python train.py --n_layer=9 --d_model=512 --n_head=8 --n_kv_head=4 --head_dim=64 --d_mlp=1344 --vocab_size=25331 --activation="swiglu" --norm="rmsnorm" --norm_place="pre" --norm_eps=1e-05 --positions="rope" --rope_base=2510.0 --rope_fraction=1.0 --qk_norm=true --attn_scale=0.174 --bias="qkv" --tie_embeddings=true --parallel_block=false --init="normal" --init_std_qkv=0.0412 --init_std_o=0.00971 --init_std_up=0.0412 --init_std_down=0.00599 --optimizer="muon_variant" --lr=0.0227 --lr_mult_o=3.0 --lr_mult_down=2.0 --beta1=0.95 --lr_head=0.00951 --warmup_steps=48 --schedule="wsd" --decay_fraction=0.709 --decay_shape="linear" --final_lr_fraction=0.1 --batch_tokens=262144 --seq_len=768 --doc_mask=true --train_tokens=2072000000 --steps=7905 --dataset="wikipedia_en"
MLP neurons of a small language model. Each row is named by its layer, matrix (gate and up: input weights) and neuron, and shows model dimensions 48-111. Each number is 128 + 24 x the weight over its row's rms, rounded and kept within 0 to 255. A neuron's up and down rows have the sign that makes its largest values positive.
Before each neuron's rows, "fires on" lists the tokens most often at its 100 highest values on Wikipedia text that the model never trained on.

fires on: "|", "-", "\n", " |", " |\n"
L5.gate429 [ 73 127 118 144 120 124 188 135 171 154 130 131 108 105 168 163  88 135 123 128 144 115  97 103 152  82 161 128 128 138 105  74 116 154 131  93 138 113 163 104  96 120 132 126 125 120 132 162 151 120 103 151 137 108  89 182 123  96 137 146 147 122  89 136]
L5.up429 [123 136 132 136 106 147 138 160 155 132 128 146 128 142 118 129 136 145 140 124 147 112  82 134 168 128 107 133 144 183 110 113 120 118 174 118 113 136 155  91  95 138 120 125 167 163 132 160  98 118 121 137 122 156 112 146 160 139 100 119 148 122 160 131]

fires on: "1", "2", " ", "4", "3", ";"
L5.gate1270 [120 113 155 116 113 129  91 165  69  89 108 121 167  76 144 167 112 121 129 147 144 121  98 159 102 158 126 134 110 146  96 179 129 134 108  99 105 110  74  67 129 172 137 122 113 128 151 138 119 119 156 144  80 113 109 112 128 124 125 143 123  97 116  99]
L5.up1270 [145 158 158 148 139 138  87 145 133  74 133 110 193  88 164 131 107 130 139 133 158 143 106 101  90  82 127  98  98 148 163 112 148  98 155 127 135 152 163 135 107 116 101 128  54 111 134 121 117 155 145 146 123 110 140 121 139 114 151 106 146 140  88 130]

fires on: "|", " |", " Ad"
L5.gate579 [106 104 122 166  95 108 137 108 104 110  91 104 128 119 170 153 112 113 184 118 128 125 116 125 104 158 123 105 143 125 153 104 162 127 125 112 128 148 148 106 131 140 126  87 111 123 173 146 147 112 115 127 114 158 102 176 135 124 130 121 131 170 127 142]
L5.up579 [124 124  94 122  88 162 194 161 156 128 150 138  77 142 157 121 130 129 160 124 141 144 128 156 139 156 140 149 146 136 154 136  89 117 121 139 126 128 108 132 107 143 133 101 110 121 103 117  84 111 131 119 141 144 169 138 108 113 161  82 143 138 158 146]

fires on: ",", ".", " |"
L4.gate493 [132 114 124 140 168 151 140 165 153 109 100 176 128 121 116 134 125  99 108 135 137 108 118 148 128 158 126 108 148 118  95  91 119 140 124 155 162 141 142 149 114 145 120 164 126 147  86 108 167 127 130 148 170 114 119 145 135 122 100 150 132 101 118 133]
L4.up493 [143 106 164 141 141 117 154 136 131 134 101 140 111 143  94  77 138 148 118 159 107 116  91 147 143 128 135  95 121 154 174 137 102 145  94 174 193 155 100 143 119 144 129 105 106 104 120 165 155  99 135 140 117 143 160 129 122 138 115  94 109 105 103 115]

fires on: " |", "|", ";"
L4.gate1156 [ 94 105 151  92 148 115 143 112 106 149 108 100 137 100 155 120 170 122 120 178 119 158 118 116 117 140 142 136 125 147 137 113 132  80 139  99 184 119 182  55 130 112 132 131 167 117 173 116 158 104 149 151 112 147  94 182  83 148 133 129 145  93 109 118]
L4.up1156 [114 184 125 184  90 149 177 134 106 168 125 106  85 125 120 119 124 108  73 118 154 158  44 129 150 132 173 130 116 116 143 146 128 105 163 162 106 173  90  76 114 138 163 129 167 124 127 149 134 114 133 123 118 151 127 129 162  88 107 119  95 157 106 108]

fires on: ",", " who", " which"
L5.gate748 [ 99 110 152 180 138 153 130 134  84 122 125 151 119 140 131 119  75 119  96 123 130 119 115 141 119 196 100  84 126 100 126  88 133 135 149 148 119 113 103 149  94 141 132 119 175 122 147 146  91 121 132 120 158 146 146 174 143 151  77 122 128 144 103  96]
L5.up748 [107 131 141 132  87 135 112 120 125 125 127 142 101  95  95  99 113 130 118 170 124 131 168 131  95 115 105 131 137 125 176 118 146 155 134 167 135 120 137 116 109 158 147 134 120  77 103 162 128 106 153 148 142 112 158 136 123 122 108 135 150  94 150 131]

fires on: ",", " and"
L4.gate630 [123 121 154 156 120  91 118 142 149 151 117 101 105 130  48  87 108 152 122 139 107 115 130 132 114 139 151 124 129 138 150  99 122 147 168 130 154 169 136 149 143 115 116 136 130 121 114 128 135 152 134 134 160 103  81 122 106 119 108 159 122  95 116 168]
L4.up630 [106 129 129 129 154  91 141 137 119 134 129 134 124 118 101 109 115 176 136 108 129  88 146 138 121  98 166 112 135 163 178 137 150 119 155 175 158  93  83 116 113 125 102 131 136 131 149 141 115 118 165 125 165 153 103 104 138  99  77 109 116 103 135 139]

fires on: ","
L5.gate464 [ 95 120 119 107 133 111 128 122 114 112 162  67 143 130 145 152 173 136 113  94 122 141 110 131 119 121 136 145 128 181 144 113 200 121 127 127 145 157 165 120 139  69  96 127 100  94  92 124 110 109 126 120 141  80 137 124 146 123 134 136 170 136 139 139]
L5.up464 [146 137 116 106 102  82 151 110 187 161  86 166 158 145  97  98 111  86 131  97 174 123 138 143 127 112 103  93 121  75 142 168 110 115 107 126 139 100 127 104 115 149 146 152 106 138 157 151 102 180 115 138 113 119 108 157  96 140 159  98 123 116  89 117]

fires on: ",", " and", "',"
L4.gate1330 [169 138 101 142 133 128 139  87 155 136  93 142 117  94 114 203  87 151 138 154 150  81 134 116 101 127 130 105 145 135 124  99 143 136 124 146 175  91 127 125 125  81 159 113 139 133 109 146 165 111 116  98 182 133  91 101  86 120 105 151 119  84 136 126]
L4.up1330 [152 158  73 168 114 121 145 107 137 111 131 163 109 123  92 138 172 152 110 136 118 114 124 136 125 135 200 117 138 106 159 128 102 147 117 112 169 155 139 161 115 142 140  92 138 117 111 119 119 115 152  99 158 150 115 108 111 120 109 118 108 102 115 156]

fires on: " of", " the", " ("
L4.gate145 [134 108 121 115 128  76 122 135 103 100 166 175 102 147  95  84 157 164 111 139 142  57 127 143 130 130 117 164 140 185 153 112 135 130 105 147 116 178 136 126 140 131 152 121 121  98 141 102 105 116  95 118 156 130 158 133 128 128  94 169 151 120 120 149]
L4.up145 [132  98 125 156 168  97  85 132 119 151 122 110 134 145 142 140 121 108 123 150  94 146 132 121 110 119 112 132 190 186 157  80 159 104 156 116 113 157 127 132 119 125 136 126 139 176 124 106 142 117 152 130 151 145 175 152 118 181 109  93 148 129  86 120]

fires on: " The", " |", " by", " series"
L4.gate1206 [140 171 148 169 101 128 113 124 128 123 186 136 127 130 121 121 125 101 106 159 141 103 127 146 104 120 114 137 124 126 127 138 128 133 139 152 145 106 137  94 109 144 144 120  77 158 144 111 185 140 135 125 149 103 125 140 117 139  97  99 125 119 134 141]
L4.up1206 [116  90 142 145 148 147 193 137 143 110 123 164 140 112 109 101 120 116  71 166 152 122 131  64 145 116 141 125 129 137 148 144 103 133  97 124 162 140 139 152  91 161 139 122 122 134 131 147 142 140 119  98 139 142 102 121 135 110 100  63 122 113 107 154]

fires on: " S", " s", "S"
L5.gate605 [155 108 110 115 108 108 135 151 103 147 138 148 156 100 102 140 135 131 129  84 146 139 167  97 116 139 128 151 112 117 128 126 102 156 108  91 170 169 114 142 107 195 161 169  91 150 118 121 176 128 147 119 102 131  92 164 142 117 115 164 112 141 130 102]
L5.up605 [129 151 100 189  94  92 143 125 128 149 171 118 119  92  96  91  97 137 125 111 135 122 122 136  91 126 151 136 162 128 117 126 100 131 147 155 118 149 131 109 170 170 137 145 116 162 107 164 142 135 166 125 119 123 103 111 145 175 167 118 152 132 147 108]

fires on: ".\n\n", ",", "==\n", ".", "===\n", "====\n"
L4.gate950 [126 110  92 106 101 130 124  97  97 114 115  90 135  94 131  95  75 102 119 119 139 130 108  83 123 130 169 169 135 175 120 127  86 126 121 138 157 106 156  92 113 149 150 138  95 122 142  98 121 117 116 134  96 129 107 127 111 106 118 148 161 111 119  91]
L4.up950 [156 149  99 124 117  85 117 103 136 112  98 140 106 108 133 110 103 126 121 115 144 128 154 149 121 164 118 147 133  93 134 138 154 138 150 136 129 124 144 147 141  67 128 162 130 142 128 150 114 167 141 160 161  69 137 124 159 115 139 125  89 123 145 105]

fires on: " The", " New", ":", " Los", ".", ","
L4.gate344 [123 105 154 135 128 144 116 118 180 107  61 109 100 148 130 145  94 117 121 145 112 141 118 130 161 109 129 131 107 210 158 104 114 128 106 121 134  78 153 141 165 136 130 131 117 127 163 131 116 126 158 106 148 149 128 132 132 124 116 135 103 141 132 127]
L4.up344 [113 122 108 109 143  99  83 111 133 136 126 117 120 126 142 107 138 131 122 157 170 130 113 133  79 114 176 156 139 154 117 184 125 152 109 104  97  71 127 178 108 113 153 118 120 119 141 118 109 103  98 115 103 122 120  73 116 140 117 146 140  93 107 164]

fires on: " S", " s", "S", " O", " Tim"
L5.gate349 [137 110 128  92  94 130 131 115 104 107 135 142 120 119 106  89  99 150 129 108 128 160 103 116 120  99 158 143 139 130 134 118  94 131  96 132 143 169 171 128 103  99 129 119 113 168 144 148 144 121 128 156 123 136  92 121 125 118 112 156 127 111 129 110]
L5.up349 [110 126 129 139 136 144 162 160 117  91 155 139 104 160 109  91  79 164 119 101 172 126 178 113  90 105 101 111  98 108 143 101 147 143 105 104 148 153  82 116 113 144 125 126  65  96 122 122 116 153 129  99 121 133 118  89 160 191 120 144 114 124 166 141]

fires on: " |", "|", ".", "-"
L4.gate1199 [108 153 112 130  98 111 163 141 121 153 171 122 113 130 140 176 119 153 106 101 162 130 124 108 138 152 143 117 143 100 142 141 118 113 112 120 119  97 100  75 117 136 123 146 157 154 149 156  85 121 100  99 136 158 123  89 129 101 134 142 101 139 122 110]
L4.up1199 [134 135 125 135 112 157 138 130 148 120  84  99  68  95  86 139  94 109 123 102 125 131 185 123 114 165 140 176  62 144 109 141  80 139 121  74 139 157  85 115 126 167 131  99 114 108 132  76 100  77 121 138 126 164 156 121 126 147 104 145 102 159 108 135]

fires on: ".\n\n", ".", "==\n"
L5.gate942 [131 136 137  68 114  89 121 140 142 122  87  99  79 118 161 146 121 144 165 146  83 108  77 133 114 122 150  97 123 141 121 149 121 132 136 121 159  82 156 141 131 137 153 154 132 154 127 142 137 123 136 117 135  79 128 149 154 132 111 103 128 118  82 123]
L5.up942 [ 84 117 128 140 141 122 136 118 153 123 141 120 105 102 129 114 128 121 152 104 135 128 132  97 113 172 160 159 145 125 103 127 136 126 166 145 115 134 135 142 173 103 139 108  72 105 165 149 126 128 115 178 154  92 127  91 136 144 173 167 140 120 131 138]

fires on: "al", "ol", "p", "ar", "d", "c"
L4.gate1108 [ 99 133 108 169  95 148 158 137 132 120 116 125 103 147 125 148  89  92  90 116 123 140  83  89  81 112 114 147  74 152 115 145 145 142  49 155 147 124 102 153  88 144 112  99 117 150 124 155 108 112  88  97 151  76 127 166  89 151 110 128 130 112 137  91]
L4.up1108 [132 127 112 138 131 156 138 118 118  91  98 113 129 143 160 155  81 103 135 100 116 137 155  95  73 153 101  80 100 124 162 123 166 130 172 146 148 132 122 157 111 107 132 103 100 112 170 134 148 114 110 140 127 140 150 128 152 157 140 136 140 160 162  92]

fires on: ",", ":", " (", "),"
L4.gate657 [153 110 131 140 121 104 116 121  98 105 101 130 126 121 121 103 116 162 149  99 113  95 126 114 139 120  96 141 122 148 147 113 125 106 117 125 148 136 125 103  92 101 132 106 110  92 134  94 129 102 103 144 148 159 127 143 122 101  69 156 121 121 134 146]
L4.up657 [160 118 127 133  77 113 104 126 120 132  66 135 137 131 159 107 117 135 115 117 136 105  98  96 113  84 104 129  74 142 148 162 138 119 156 175 165 122 148 111 105 158 132 114 155 131 138  93 114  86 147 136 147 130  96 147 119 142 163 103 119 132  90 154]

fires on: " |"
L5.gate755 [127 156  91 139  76 135 130 120 170 104 122 103 125 111 137 123 116 140 115 128 147 189 149 126 108 191 136 117 101 174 143 112 127 139  98 136  97 117 137 100 111 162 101 110 117  91 134 141 117  93 144 134 162 137 145  94 183 119 129 110  97 106 114 121]
L5.up755 [162 127 107 181  91 137 140 123 129  91 143 132 115 152 145 134 134  98  92 136 169 133 129 150 137 218 133 130  92 112 150 126 122  95 126 119 121 103 105 102 151 155 133  73 133 107 153 116 103  72 141  91 129 126 138 151 125 106 122 145 147 103 121 130]

fires on: " to", " not", " ", "2", " never", "1"
L5.gate1197 [105 138  99 143  99 150 133 111 127  97 138  91 117 136 177 134  99 169 129 119 135 155 117  75 106 125 121 150 121 111 108 193 112 149 153  96 146 134 146 144 142 131 133 162 150 162 172 102 106  99 103 140 109 120 143 125 125 106 118 131 176 110 150 141]
L5.up1197 [121 155 110 183 127 117  95 135 189 105 107 110 151 131 187  99 101 177 128 144 165 134 100 107 109 132 116 173 117 139 131 183 133 118 152  96  96 125 152 117 143 152 122 134 141 139 144 111 140 126 132 172 128 126 142 130 144 123 139 148 180 147  84 113]